{"n_layer": 15, "n_head": 6, "d_mlp": 704, "positions": "rope", "lr": 0.00118, "z_loss": 1e-05, "train_tokens": 1000000000, "steps": 7630}
MLP neurons of a small language model. Each row is named by its layer, matrix (gate and up: input weights; down: output weights) and neuron, and shows model dimensions 160-255. Each number is 200 + 40 x the weight over its row's rms, rounded and kept within 0 to 999. A neuron's up and down rows have the sign that makes its largest values positive.
After each neuron's rows, "fires in" lists the words (lower case) most often at its 100 highest values on Wikipedia text that the model never trained on; "fires on" lists the tokens most often at its 100 highest values on Wikipedia text that the model never trained on.

L5.gate190,188,160,199,168,148,257,179,191,225,227,194,172,202,220,221,233,182,182,187,171,169,226,168,213,220,202,217,199,143,208,148,198,143,213,216,219,168,239,153,255,227,162,236,83,182,151,136,118,177,282,183,195,186,207,191,212,232,257,194,139,196,184,250,197,242,175,238,143,248,205,262,237,143,184,193,209,194,189,219,155,242,126,215,247,143,183,244,174,180,130,203,170,203,231,179,192
L5.up190,192,110,216,133,177,200,162,251,175,189,207,259,224,200,219,289,177,157,174,231,186,191,178,194,170,153,181,233,154,202,219,229,231,241,208,197,241,201,180,135,166,165,211,194,155,223,243,285,178,164,213,212,172,215,219,214,232,155,214,201,201,173,100,229,179,169,218,128,211,151,192,172,152,196,238,219,165,152,269,169,205,201,182,189,156,163,181,209,147,194,185,171,167,272,192,201
L5.down190,216,116,228,159,227,153,173,244,169,162,186,165,222,188,231,322,200,215,164,200,222,215,224,147,144,202,131,192,137,205,257,199,256,215,290,201,247,163,136,206,188,175,242,145,183,205,188,224,136,189,254,239,218,176,216,193,253,122,223,198,292,169,189,202,175,197,175,123,247,244,195,146,134,207,227,219,212,178,223,191,196,272,217,200,143,240,189,202,224,184,209,172,188,200,193,281
fires in: "south", "northwest", "west", "north", "route", "western"
fires on: "est", "orth", "ast", "ou", "outh"

L12.gate497,252,261,186,244,167,180,172,251,187,218,160,293,234,229,176,131,157,255,176,199,205,230,165,274,241,267,189,241,263,250,207,197,282,234,278,148,159,209,147,182,197,213,217,270,192,161,137,231,217,211,207,181,202,153,143,199,165,157,118,259,165,160,244,232,239,198,230,234,198,228,208,223,232,230,240,217,220,294,268,166,136,177,229,164,153,212,237,219,203,142,209,294,211,210,171,153
L12.up497,200,192,261,161,219,222,158,191,213,187,148,167,201,177,240,260,183,139,186,156,230,241,178,177,190,169,155,185,203,212,195,243,130,226,222,245,208,171,138,191,182,261,173,170,197,163,175,272,229,239,193,223,164,302,152,117,216,110,194,289,216,207,165,172,147,182,264,251,222,170,159,212,151,226,156,210,202,235,213,156,204,188,178,196,173,188,269,240,246,225,145,189,194,152,281,208
L12.down497,148,193,198,222,279,221,249,148,207,222,166,156,106,153,197,210,114,220,159,238,176,221,202,252,230,219,144,254,142,269,135,154,179,227,214,189,194,220,153,226,170,209,220,233,145,179,174,287,253,145,300,213,241,170,128,186,159,246,211,192,165,204,235,179,163,217,255,202,200,198,155,178,203,186,172,276,202,161,144,222,197,247,230,161,222,163,289,227,160,170,174,246,238,239,245,160
fires in: "as", "would", "were", "are", "an", "very"
fires on: " as", " would", " were", " are", " an", "very"

L7.gate50,257,212,225,178,154,281,175,160,200,207,202,203,209,105,173,184,173,164,268,219,219,234,241,248,129,171,228,223,242,163,167,217,230,269,167,156,223,216,215,160,205,224,221,227,172,212,167,148,177,237,218,179,142,215,129,235,251,273,176,242,160,292,202,215,146,259,108,202,180,257,215,198,225,198,245,224,199,234,197,155,172,171,142,201,208,169,178,88,280,202,224,264,229,188,157,157
L7.up50,177,181,176,196,229,200,147,167,212,215,205,241,187,201,187,147,143,265,163,240,88,166,198,253,235,159,205,197,207,246,251,241,226,197,216,164,159,262,188,202,279,204,186,207,216,135,208,195,264,259,228,155,191,152,217,217,245,180,106,254,247,245,192,193,198,254,157,210,216,187,213,145,314,221,187,219,231,198,187,140,152,173,268,226,186,306,264,196,288,194,203,160,152,206,141,182
L7.down50,193,215,168,163,108,249,197,144,194,175,200,158,190,158,182,126,172,165,265,189,204,264,187,174,257,157,200,155,229,164,229,199,231,259,130,173,247,181,228,206,206,219,189,248,147,178,238,167,202,214,275,181,241,160,210,134,171,202,164,244,228,224,301,134,153,210,118,167,206,194,179,246,181,189,281,232,181,290,237,185,196,152,209,225,155,182,211,217,209,197,206,232,243,168,197,211
fires in: "after", "for", "with"
fires on: " for", " After", " after", " For", "A", "ith"

L12.gate141,233,214,213,177,194,190,128,205,117,217,201,209,235,212,240,212,185,227,221,205,218,242,147,185,225,268,183,228,226,240,196,195,246,276,136,159,220,236,175,176,245,203,197,236,169,186,129,201,193,132,247,243,224,165,147,139,291,180,190,190,180,196,227,191,157,246,183,222,174,181,180,142,262,210,220,200,124,231,275,224,209,207,153,214,225,207,186,248,148,167,225,175,200,203,194,182
L12.up141,215,190,180,114,285,218,220,242,148,246,108,179,225,261,163,181,206,210,140,242,145,152,199,207,157,208,244,191,210,181,175,175,219,158,212,173,218,230,218,247,248,148,195,271,194,117,227,223,199,227,213,228,148,238,149,129,229,179,180,233,116,218,242,195,179,158,189,221,153,236,193,188,182,167,228,268,187,192,220,211,245,223,220,223,182,163,245,270,173,213,211,211,134,118,204,147
L12.down141,177,249,179,192,247,191,227,164,241,206,214,254,256,223,233,136,147,203,179,198,214,197,186,158,181,213,173,231,254,176,171,203,211,219,217,187,142,238,172,248,185,188,174,149,166,219,170,269,178,216,284,194,176,120,164,267,159,95,147,175,102,179,220,187,220,259,218,218,228,237,196,130,182,183,150,218,278,160,233,203,205,169,179,191,127,164,239,229,244,232,180,262,220,246,198,192
fires in: "was", "been", "most", "is", "best", "were"
fires on: " was", " been", " most", " is", " be", " were"

L9.gate199,222,187,185,169,249,219,231,250,158,227,185,156,137,213,174,282,180,178,248,214,181,182,193,183,267,249,180,252,241,145,233,175,193,299,114,191,136,220,182,168,213,209,220,222,156,159,221,215,227,244,196,229,260,181,164,211,285,179,186,212,239,229,172,197,225,241,202,141,176,150,206,207,234,199,200,223,203,213,206,92,159,159,99,197,185,217,170,241,231,188,174,157,163,131,232,191
L9.up199,213,223,206,171,179,199,215,168,242,256,204,217,209,206,189,131,100,191,247,203,199,176,148,226,198,231,221,209,279,141,147,198,221,240,222,211,241,212,148,266,172,227,231,222,220,248,230,162,185,235,229,158,219,202,198,194,177,252,190,196,195,180,212,212,151,244,120,112,139,186,234,157,188,246,242,255,175,233,206,167,231,226,219,177,252,247,164,244,252,153,153,199,199,149,160,198
L9.down199,214,237,147,249,278,272,208,205,281,196,194,190,204,175,188,153,271,194,161,151,243,217,159,151,208,191,191,300,195,154,203,201,201,215,164,261,180,220,145,122,225,207,178,184,185,171,231,178,239,186,248,137,222,155,208,195,247,162,179,165,189,146,248,124,222,270,205,129,213,178,214,217,196,173,131,226,159,230,225,209,239,181,139,189,203,235,202,268,206,245,209,235,178,148,153,195
fires in: "as"
fires on: " as", " As", "is", " Des", "es", " des"

L6.gate581,196,185,172,183,253,215,200,205,196,245,204,177,200,175,174,199,206,190,163,165,138,150,191,201,170,192,214,217,237,233,205,257,192,240,162,220,149,222,177,226,221,154,235,129,107,224,116,247,241,238,180,190,219,186,173,203,160,185,183,224,163,130,193,232,201,217,273,171,213,182,255,184,212,168,189,243,107,150,181,160,153,207,150,206,195,265,127,109,180,188,205,138,222,178,197,166
L6.up581,193,185,278,178,146,200,203,231,287,163,157,244,196,177,225,218,189,179,192,201,267,171,200,186,222,200,187,154,253,200,208,228,252,205,226,198,184,237,211,218,243,147,199,134,224,230,183,210,121,239,200,149,208,264,93,209,187,260,264,215,200,228,120,232,279,170,177,173,222,238,219,179,143,165,293,162,149,277,150,212,159,257,211,218,193,228,243,280,219,155,192,198,190,176,196,183
L6.down581,184,119,198,193,157,191,199,217,227,249,139,157,211,198,237,260,206,201,200,180,200,206,234,162,145,146,200,181,173,284,174,164,123,114,250,263,191,205,161,225,199,115,223,176,177,133,205,195,153,277,181,235,183,154,224,197,213,195,276,207,257,103,208,187,179,198,214,272,109,205,239,140,178,176,219,198,227,222,147,207,131,251,192,163,219,174,189,186,175,187,258,132,144,278,216,225
fires in: "south", "north", "northern", "northwest", "before", "eastern"
fires on: "orth", " South", "ort", "outh", "ast", " before"

L7.gate431,157,175,186,216,130,152,197,222,202,217,290,208,181,276,229,248,192,203,249,185,244,226,101,177,181,198,215,216,292,220,252,169,255,226,181,189,173,181,213,230,207,280,213,153,160,233,170,185,238,200,142,179,154,269,216,221,219,152,126,242,169,192,230,142,211,195,190,236,191,185,206,244,180,168,143,183,225,246,224,150,166,208,168,168,177,172,160,156,208,264,192,190,151,217,218,187
L7.up431,163,203,190,170,217,200,182,208,127,155,159,181,221,226,226,169,188,121,248,234,221,248,166,167,219,180,259,154,252,205,155,247,203,209,144,217,236,166,197,159,145,289,203,167,241,239,231,274,177,169,209,174,228,227,148,259,203,195,204,201,167,151,160,232,142,226,189,194,134,245,221,171,156,242,180,248,217,164,182,144,194,146,243,206,223,188,239,205,170,167,119,183,137,183,192,217
L7.down431,177,308,141,237,241,290,213,167,231,176,213,153,237,180,217,219,133,194,235,219,177,231,165,223,213,196,222,197,184,256,131,197,143,168,217,236,193,204,224,158,200,204,253,135,234,171,188,213,218,212,206,224,168,212,197,191,239,252,160,164,90,130,266,190,163,263,193,170,217,272,251,208,225,226,226,226,239,294,194,264,184,162,235,255,155,131,269,170,187,210,127,207,205,175,249,174
fires in: "as", "because"
fires on: " as", " bec", "ec"

L10.gate532,224,207,191,196,278,243,213,195,235,261,140,220,205,189,180,189,185,185,219,263,182,226,173,185,234,266,263,284,230,165,203,226,151,166,264,218,181,243,169,265,219,166,182,169,196,204,218,235,176,286,135,180,170,231,265,219,216,209,193,213,211,283,198,136,116,206,238,241,161,171,161,226,201,212,218,154,189,257,260,264,170,208,218,148,144,276,246,169,129,182,205,180,271,227,220,179
L10.up532,258,139,233,278,225,246,121,175,277,174,175,200,236,237,232,158,124,208,230,208,285,228,133,202,193,144,165,139,197,210,95,208,195,189,196,204,213,197,149,148,156,212,175,267,188,277,162,213,272,267,218,162,223,196,222,231,184,192,127,201,199,139,208,148,215,229,171,191,113,196,152,239,225,217,268,182,198,215,191,237,153,228,235,161,140,213,271,217,233,211,235,195,141,158,300,174
L10.down532,140,254,174,190,166,274,241,273,175,197,228,192,105,182,204,131,168,239,233,242,175,128,203,200,188,186,247,251,168,210,246,144,253,217,217,267,123,213,141,242,256,201,213,246,188,165,190,200,217,203,295,176,214,167,167,145,219,152,170,169,245,171,204,184,236,196,213,200,255,193,218,196,247,220,147,254,137,238,246,228,176,190,233,191,183,260,191,235,240,212,205,271,186,224,192,244
fires in: "of", "men", "among"
fires on: " of", "en", "ong", "m", "s"

L9.gate597,194,202,156,208,225,160,147,179,175,180,214,257,207,210,143,199,233,195,261,173,158,249,217,230,150,251,166,193,240,194,195,135,215,198,230,160,264,206,164,247,203,160,143,192,208,194,175,240,189,135,168,232,192,229,263,123,154,239,207,230,257,202,193,202,188,186,207,247,258,115,154,164,241,234,186,194,238,157,190,260,185,183,227,168,176,196,236,140,184,224,224,167,206,109,189,184
L9.up597,205,253,187,220,229,200,200,226,253,196,244,248,236,228,214,179,161,170,165,184,211,260,176,238,191,206,255,226,175,185,227,184,207,94,286,225,235,286,193,230,211,123,192,219,186,245,205,220,215,180,231,210,201,162,238,213,232,219,160,216,181,231,180,181,214,226,164,289,252,223,245,99,194,194,224,223,183,195,190,307,203,189,196,156,140,85,188,178,158,182,226,264,206,218,211,174
L9.down597,198,211,205,254,246,206,269,154,242,161,204,185,165,159,228,141,115,174,186,169,164,291,115,202,225,174,234,237,163,254,221,219,213,187,151,233,173,209,208,198,160,214,151,250,208,188,204,244,150,134,255,172,180,230,150,135,180,211,197,195,172,202,259,222,245,200,109,175,241,212,135,207,207,240,240,236,210,242,216,196,164,115,212,168,252,232,238,192,141,151,203,239,190,170,157,185
fires in: "of", "among"
fires on: " of", "ong"

L8.gate144,200,237,146,260,265,163,255,169,201,148,189,262,129,205,203,238,231,177,181,110,268,227,181,241,201,252,169,220,187,236,178,161,218,236,153,189,165,264,229,171,119,246,110,151,168,230,229,222,150,216,213,225,241,204,241,194,135,186,239,155,154,138,203,168,192,188,201,247,204,176,201,180,183,144,191,208,207,163,147,193,195,187,190,101,180,214,120,172,207,264,149,137,231,184,228,176
L8.up144,154,228,88,199,173,197,228,245,195,231,113,157,227,133,175,160,183,196,195,177,230,261,185,181,149,192,207,223,173,137,227,198,173,225,178,249,226,157,199,256,218,230,156,113,204,195,149,179,239,156,204,173,186,181,196,198,141,155,247,196,198,192,186,138,208,195,142,180,217,141,260,201,156,149,271,159,209,190,254,238,181,153,219,123,203,174,72,205,212,116,146,199,193,211,171,123
L8.down144,173,176,186,229,143,231,198,190,200,171,212,278,185,186,241,175,196,174,121,148,181,269,200,148,186,199,233,219,276,157,247,215,245,305,174,203,232,224,185,213,159,279,159,239,196,247,179,216,207,200,242,196,243,166,190,213,171,194,186,118,233,225,228,195,209,151,174,194,240,217,227,227,224,176,134,230,236,151,174,198,264,146,227,136,166,221,109,194,228,252,189,142,200,161,162,197
fires in: "to", "would"
fires on: " to", "o", " would"

L2.gate550,225,226,257,160,177,213,101,146,221,164,207,219,247,228,213,214,196,251,180,206,207,217,197,230,220,166,238,199,166,214,267,222,239,215,262,169,190,219,202,274,243,191,206,174,138,199,209,181,241,160,189,249,223,200,225,121,250,173,180,185,257,260,199,197,201,245,166,210,196,215,223,231,235,168,174,216,175,251,230,204,107,254,150,217,237,246,203,107,196,205,94,198,212,237,174,183
L2.up550,219,227,231,222,174,238,200,170,193,154,245,227,237,225,146,147,211,243,197,164,197,186,178,184,225,223,250,249,225,168,236,193,256,178,238,222,221,225,164,289,253,211,166,169,208,167,145,172,244,210,165,192,192,208,218,172,259,188,123,237,295,217,187,115,162,134,213,131,238,251,236,204,213,209,203,182,144,188,233,145,129,237,207,154,221,241,193,86,175,175,128,188,198,229,182,161
L2.down550,232,264,201,253,185,251,250,206,138,185,246,181,229,197,196,216,173,269,227,154,247,192,225,185,207,212,255,169,205,223,210,250,264,294,174,203,180,225,184,212,193,262,209,213,124,192,116,182,203,182,294,238,155,180,120,234,215,161,186,171,261,251,168,169,188,217,62,223,216,226,229,231,220,188,220,203,162,258,230,235,131,218,231,205,198,187,175,143,168,227,191,235,207,228,143,193
fires in: "after", "for", "force", "following", "former", "forum"
fires on: " For", " After", "for", "ollow", "or", "fter"

L5.gate623,211,240,221,234,229,282,233,178,277,233,235,129,149,176,304,227,237,225,184,231,166,230,178,279,170,177,228,249,204,226,244,122,261,220,222,227,226,206,215,210,256,187,163,205,220,168,153,161,190,196,189,263,212,178,209,140,144,191,106,265,245,167,159,183,206,192,204,247,222,183,251,184,293,191,276,213,191,198,230,211,206,116,217,239,260,272,162,256,227,131,220,236,221,138,261,203
L5.up623,153,161,236,239,246,182,207,179,172,154,218,133,123,196,210,277,218,159,82,175,202,185,220,213,73,191,239,147,211,240,200,145,158,247,225,217,194,180,173,244,239,195,169,226,240,162,170,154,203,209,199,227,180,231,182,224,281,143,202,197,264,195,191,235,173,250,192,157,198,172,165,168,223,198,180,154,180,221,162,180,225,160,207,205,232,209,183,183,255,193,169,246,113,141,210,230
L5.down623,168,211,237,210,304,223,219,235,211,181,251,207,275,224,226,239,195,222,151,165,145,228,193,72,188,234,155,137,222,201,253,186,229,248,218,261,282,171,188,218,222,152,137,228,212,151,239,114,182,240,275,162,161,181,172,159,240,178,171,254,250,191,220,191,208,204,213,260,194,196,211,137,255,242,254,190,112,178,217,166,227,275,147,141,196,226,229,177,183,196,197,190,201,147,257,266
fires in: "city", "county", "town", "district", "towns"
fires on: " City", " County", " town", " city", " district"

L12.gate336,208,195,234,220,194,157,146,195,211,180,183,180,236,207,248,302,271,233,175,182,268,288,160,193,148,193,179,170,226,185,254,186,214,135,161,220,230,211,234,235,159,218,246,187,190,163,237,225,140,142,191,187,235,175,174,182,258,172,196,215,223,205,180,135,214,123,185,232,245,155,196,135,238,238,275,210,193,148,136,209,213,188,140,251,197,181,221,220,161,234,163,189,220,171,216,180
L12.up336,174,240,154,183,273,259,117,196,266,201,156,168,240,166,178,274,184,182,201,188,205,199,227,205,241,183,184,163,238,219,239,288,212,218,157,213,180,184,252,239,133,224,332,208,189,163,265,159,170,286,193,166,153,165,237,208,174,173,267,247,209,252,159,163,225,253,144,136,215,178,180,232,214,229,232,162,205,267,166,202,271,163,199,261,214,198,211,189,203,161,223,169,187,213,206,195
L12.down336,306,185,142,152,229,176,194,222,285,192,150,190,273,169,179,235,182,172,96,192,210,196,242,201,220,172,252,224,297,189,144,195,164,226,166,174,242,159,169,109,96,247,219,230,190,263,271,193,170,184,267,158,268,201,154,205,209,130,206,160,218,147,198,181,194,212,216,242,238,135,221,274,141,197,235,204,222,193,174,215,226,177,237,157,206,221,194,244,194,186,200,155,232,174,185,161
fires in: "to"
fires on: " to"

L2.gate524,141,168,238,213,237,215,230,208,234,116,159,201,195,275,204,154,270,147,165,214,173,126,188,200,212,242,202,168,265,238,187,195,272,242,229,191,211,161,121,217,219,178,192,166,219,143,221,208,230,260,181,176,184,259,275,237,250,178,252,199,216,198,240,252,279,155,220,216,193,86,207,144,260,204,240,244,193,242,186,234,146,231,189,228,210,213,161,192,165,203,156,196,205,218,245,286
L2.up524,188,139,153,164,251,277,191,251,127,181,133,198,203,227,207,240,181,161,146,209,187,240,174,219,276,160,206,146,273,152,238,205,260,254,225,209,192,152,180,202,249,235,169,222,213,157,201,213,226,208,169,148,191,185,193,201,173,182,170,194,324,175,255,196,252,196,242,192,260,172,243,209,168,194,233,172,149,215,153,196,161,180,248,277,161,184,139,154,213,184,226,185,155,169,156,240
L2.down524,171,173,167,259,221,238,220,231,177,194,193,198,236,224,196,260,321,168,134,232,223,215,187,225,267,194,217,171,184,204,214,196,246,294,209,291,213,211,189,156,221,219,140,201,243,208,235,134,226,190,148,158,205,170,197,238,246,176,150,180,340,107,207,245,218,159,176,203,226,149,167,164,174,238,244,233,182,164,200,182,162,179,182,235,202,156,193,217,198,186,237,201,181,134,208,195
fires in: "state", "county", "city", "district", "central", "create"
fires on: " State", " County", " state", "ral", " City", " city"

L6.gate210,171,221,188,154,209,194,174,184,179,211,221,236,203,210,108,247,182,160,201,241,213,164,206,245,180,181,180,151,196,122,198,222,289,197,209,165,207,155,225,229,225,175,188,256,260,193,230,147,213,131,193,226,238,197,141,165,175,204,170,192,191,249,202,135,191,243,157,152,227,196,156,177,241,265,181,149,300,247,268,219,214,142,172,145,180,182,223,299,204,143,163,253,220,210,195,98
L6.up210,238,202,186,167,215,276,232,269,199,254,193,169,147,234,251,166,136,212,121,206,257,171,275,223,140,204,179,251,154,293,211,268,223,227,208,164,212,166,138,180,198,186,246,212,171,227,261,198,236,220,216,211,133,193,164,160,127,184,187,174,308,204,141,223,250,190,149,168,213,196,240,237,237,160,169,169,188,146,263,211,216,135,185,244,263,171,204,252,219,69,209,184,145,176,219,210
L6.down210,229,234,184,167,144,183,219,157,163,171,188,206,211,91,212,213,200,186,172,201,211,239,175,91,220,209,229,182,213,149,269,201,200,228,128,206,216,212,238,254,248,209,164,231,203,258,148,178,243,136,186,140,188,182,176,195,143,277,252,207,120,192,267,171,184,242,230,260,188,190,142,217,205,226,253,183,183,272,191,183,235,239,169,240,205,237,263,189,163,185,225,235,306,207,210,139
fires in: "he", "has", "is", "was", "zürich"
fires on: " he", " has", "che", " is", "he", "ich"

L10.gate452,264,213,238,187,256,276,177,226,207,162,252,182,166,230,138,188,110,194,160,136,201,214,217,257,233,215,266,171,276,244,167,226,257,241,208,220,225,207,207,186,214,231,224,243,207,134,180,133,146,167,171,309,150,141,125,188,168,305,166,217,134,224,225,188,203,219,179,184,175,162,261,171,171,177,248,212,188,142,185,178,160,196,182,124,203,181,235,150,118,208,240,171,225,134,224,205
L10.up452,189,199,168,234,201,216,243,211,236,178,194,179,183,292,228,165,132,129,219,225,224,124,255,163,188,225,268,227,224,173,214,285,140,196,211,142,189,194,207,214,110,176,262,204,208,281,151,202,169,191,222,157,243,123,215,154,211,208,217,246,177,241,262,187,212,180,198,226,226,226,203,163,116,184,226,185,238,303,231,214,173,177,214,239,167,198,224,187,210,188,107,201,152,205,190,192
L10.down452,177,237,215,206,212,172,201,288,221,193,222,237,171,198,197,233,296,279,176,193,247,298,201,164,249,239,260,250,242,243,232,221,257,210,144,153,179,211,182,222,173,151,181,231,154,262,292,201,234,158,165,180,223,246,160,235,165,158,156,167,139,210,228,153,244,253,152,225,153,216,174,188,274,166,199,120,186,201,297,244,257,194,135,173,212,189,265,262,236,228,193,240,276,265,199,176
fires in: "is", "was", "fasano", "now"
fires on: " is", " was", "as", "ow", " bec"

L8.gate306,188,214,175,171,237,187,239,241,170,146,159,180,203,227,181,225,209,164,211,259,98,250,141,226,281,187,195,257,233,170,159,120,261,215,182,200,274,247,172,242,183,195,192,200,182,160,207,140,197,324,250,298,205,213,254,143,174,213,211,213,226,214,220,184,240,178,302,281,159,224,210,157,172,124,204,183,193,193,166,262,166,228,200,239,225,241,156,218,210,134,225,185,238,191,238,195
L8.up306,113,243,195,178,192,242,141,181,196,168,182,119,211,229,232,251,142,165,144,156,141,174,246,151,214,194,207,225,240,187,200,208,191,229,228,238,203,188,183,243,214,137,173,243,134,111,206,125,154,307,247,262,261,286,252,227,201,245,163,176,193,231,292,230,263,239,200,236,210,239,210,182,222,140,164,186,200,162,176,213,216,230,193,165,238,231,107,222,152,205,245,212,177,199,253,161
L8.down306,159,186,197,191,176,210,158,198,184,167,239,135,218,251,221,184,246,253,131,172,216,171,233,92,165,136,235,157,265,175,238,169,204,242,250,178,189,213,171,227,234,132,159,162,203,172,242,188,243,264,369,197,181,222,265,225,243,283,186,109,213,179,208,169,224,254,196,186,194,200,252,128,173,226,172,213,175,94,204,161,185,215,203,155,258,256,117,192,147,154,221,154,168,149,141,219
fires in: "music", "city", "nation", "society", "musicians", "social"
fires on: " music", " soc", "ation", " Music", " city"

L10.gate581,244,215,267,282,197,236,201,171,168,206,194,196,207,236,137,215,222,211,194,268,160,196,213,244,188,233,224,204,210,184,231,250,223,170,287,245,205,217,270,243,196,244,199,220,218,131,279,214,239,208,180,182,191,240,257,180,205,202,245,184,194,152,186,229,262,145,165,195,305,239,223,205,243,138,210,247,226,305,203,241,214,178,224,222,217,225,157,210,162,217,188,152,253,223,211,215
L10.up581,193,170,226,183,292,241,194,206,201,126,226,243,207,160,242,236,194,157,214,163,235,181,238,194,196,200,253,190,243,240,222,260,167,178,192,211,215,240,148,189,190,220,157,225,225,199,236,225,195,204,211,218,162,192,226,212,222,136,236,218,235,216,160,184,208,158,144,186,245,205,237,201,211,166,179,185,136,197,227,175,319,219,173,191,200,201,220,121,171,150,196,257,191,208,213,198
L10.down581,194,237,149,224,177,181,192,265,174,188,215,163,156,239,207,136,230,160,206,182,141,190,216,198,162,137,204,134,163,204,174,259,188,138,229,183,203,213,173,173,156,165,229,223,196,234,256,90,188,267,280,195,107,196,173,196,295,205,215,179,177,225,168,280,175,273,224,187,178,96,173,232,197,211,239,203,189,131,284,147,226,138,151,189,211,138,244,185,212,202,131,212,195,238,229,176
fires in: "of", "between", "southern", "northern"
fires on: " of", "n", " between", "ern"

L9.gate68,181,230,209,217,123,225,188,212,233,243,121,166,174,197,143,206,211,223,242,286,154,205,168,190,188,251,275,241,296,114,223,147,196,201,214,183,239,190,259,155,221,213,217,179,190,253,156,209,213,250,215,170,259,267,164,214,202,172,159,186,193,184,221,215,195,299,213,243,252,199,262,225,213,210,190,223,214,155,176,117,214,163,263,218,171,228,168,206,209,169,137,166,217,248,234,156
L9.up68,239,215,181,224,227,221,182,204,211,213,194,176,178,236,265,116,206,128,195,281,192,211,163,177,250,251,259,202,208,191,216,153,180,246,212,175,278,186,233,176,204,220,314,259,268,185,207,189,242,188,152,214,183,190,185,149,186,177,147,211,261,229,270,255,183,196,179,185,137,180,223,118,167,263,170,167,171,191,130,168,171,127,245,193,253,212,218,206,147,211,163,132,168,206,200,160
L9.down68,200,213,211,195,168,186,226,216,252,195,153,226,205,194,205,207,247,243,155,267,158,277,244,126,163,194,259,219,248,174,280,189,194,241,225,236,195,209,196,159,194,193,282,143,155,176,228,178,202,261,260,170,242,213,187,311,280,213,167,225,182,184,230,280,212,258,143,247,234,248,253,195,190,215,192,212,203,178,160,226,202,122,183,203,250,202,153,230,145,163,165,183,209,200,188,159
fires in: "as", "also", "al", "album", "alive", "although"
fires on: " as", " Al", "l", "s", " As", "al"

L2.gate49,207,154,181,196,177,178,223,168,221,211,271,167,201,166,176,238,106,256,244,207,194,259,161,266,192,189,282,239,192,180,181,213,234,210,168,194,226,175,254,259,270,217,224,242,163,216,196,133,150,234,223,209,237,140,230,164,229,203,130,196,252,214,152,245,206,193,198,161,242,223,277,177,248,113,105,202,183,235,191,180,90,189,196,229,251,227,178,149,213,170,193,230,184,203,184,181
L2.up49,187,158,278,198,229,244,252,153,122,165,212,175,128,218,89,135,201,257,277,128,245,240,164,191,214,233,232,181,178,126,216,219,243,170,228,169,206,208,216,173,203,186,233,175,132,199,203,219,256,181,189,164,240,101,176,168,250,222,223,260,196,241,188,147,159,244,187,187,286,176,200,170,155,223,159,193,114,232,172,212,155,175,238,223,114,243,128,168,232,180,229,252,204,155,197,195
L2.down49,174,256,172,193,122,266,168,206,218,194,141,184,243,256,171,234,246,228,245,167,196,141,170,219,150,209,225,261,190,193,191,233,253,164,147,171,176,115,219,213,187,229,227,123,182,206,119,168,157,134,292,210,218,144,166,110,215,175,191,204,132,208,193,202,231,317,103,154,286,202,214,189,153,166,208,217,177,165,128,157,175,154,171,195,171,208,216,148,177,163,233,213,164,247,201,204
fires in: "after", "with", "when", "julius", "yasui"
fires on: " After", "ith", "ul", "hen", "as", "ec"

L8.gate519,240,275,178,190,173,183,230,197,258,242,189,232,187,190,183,216,259,170,181,273,201,224,156,159,203,228,278,244,213,235,138,259,202,186,199,192,220,203,257,222,261,212,220,155,195,252,178,229,189,179,173,223,158,162,195,166,175,206,213,199,147,172,191,209,174,293,275,222,176,213,192,177,267,217,205,92,179,169,141,60,244,209,242,204,175,270,294,158,268,179,194,132,170,131,212,209
L8.up519,233,315,195,225,179,220,252,242,221,206,195,226,145,148,183,184,223,225,210,231,267,162,158,193,250,256,270,234,165,227,167,232,224,258,217,198,161,219,194,155,273,264,268,149,172,231,169,301,175,191,219,204,212,152,200,198,241,233,200,200,205,129,198,239,221,285,235,242,201,243,152,180,177,184,190,159,218,166,217,178,225,174,241,170,157,150,268,162,202,178,203,173,216,128,197,239
L8.down519,140,206,238,303,273,169,199,257,195,236,186,159,247,209,181,201,221,218,241,184,220,230,182,147,240,169,180,195,169,147,212,223,198,218,228,245,145,140,237,149,230,186,261,214,235,238,267,187,246,205,115,221,200,205,181,248,216,221,193,221,180,136,206,248,205,230,143,196,202,283,255,227,188,224,143,197,189,313,192,215,236,122,249,164,199,161,167,203,109,225,186,239,217,224,186,248
fires in: "as", "such", "according", "because", "become", "becoming"
fires on: " as", " bec", " such", "ording", " As"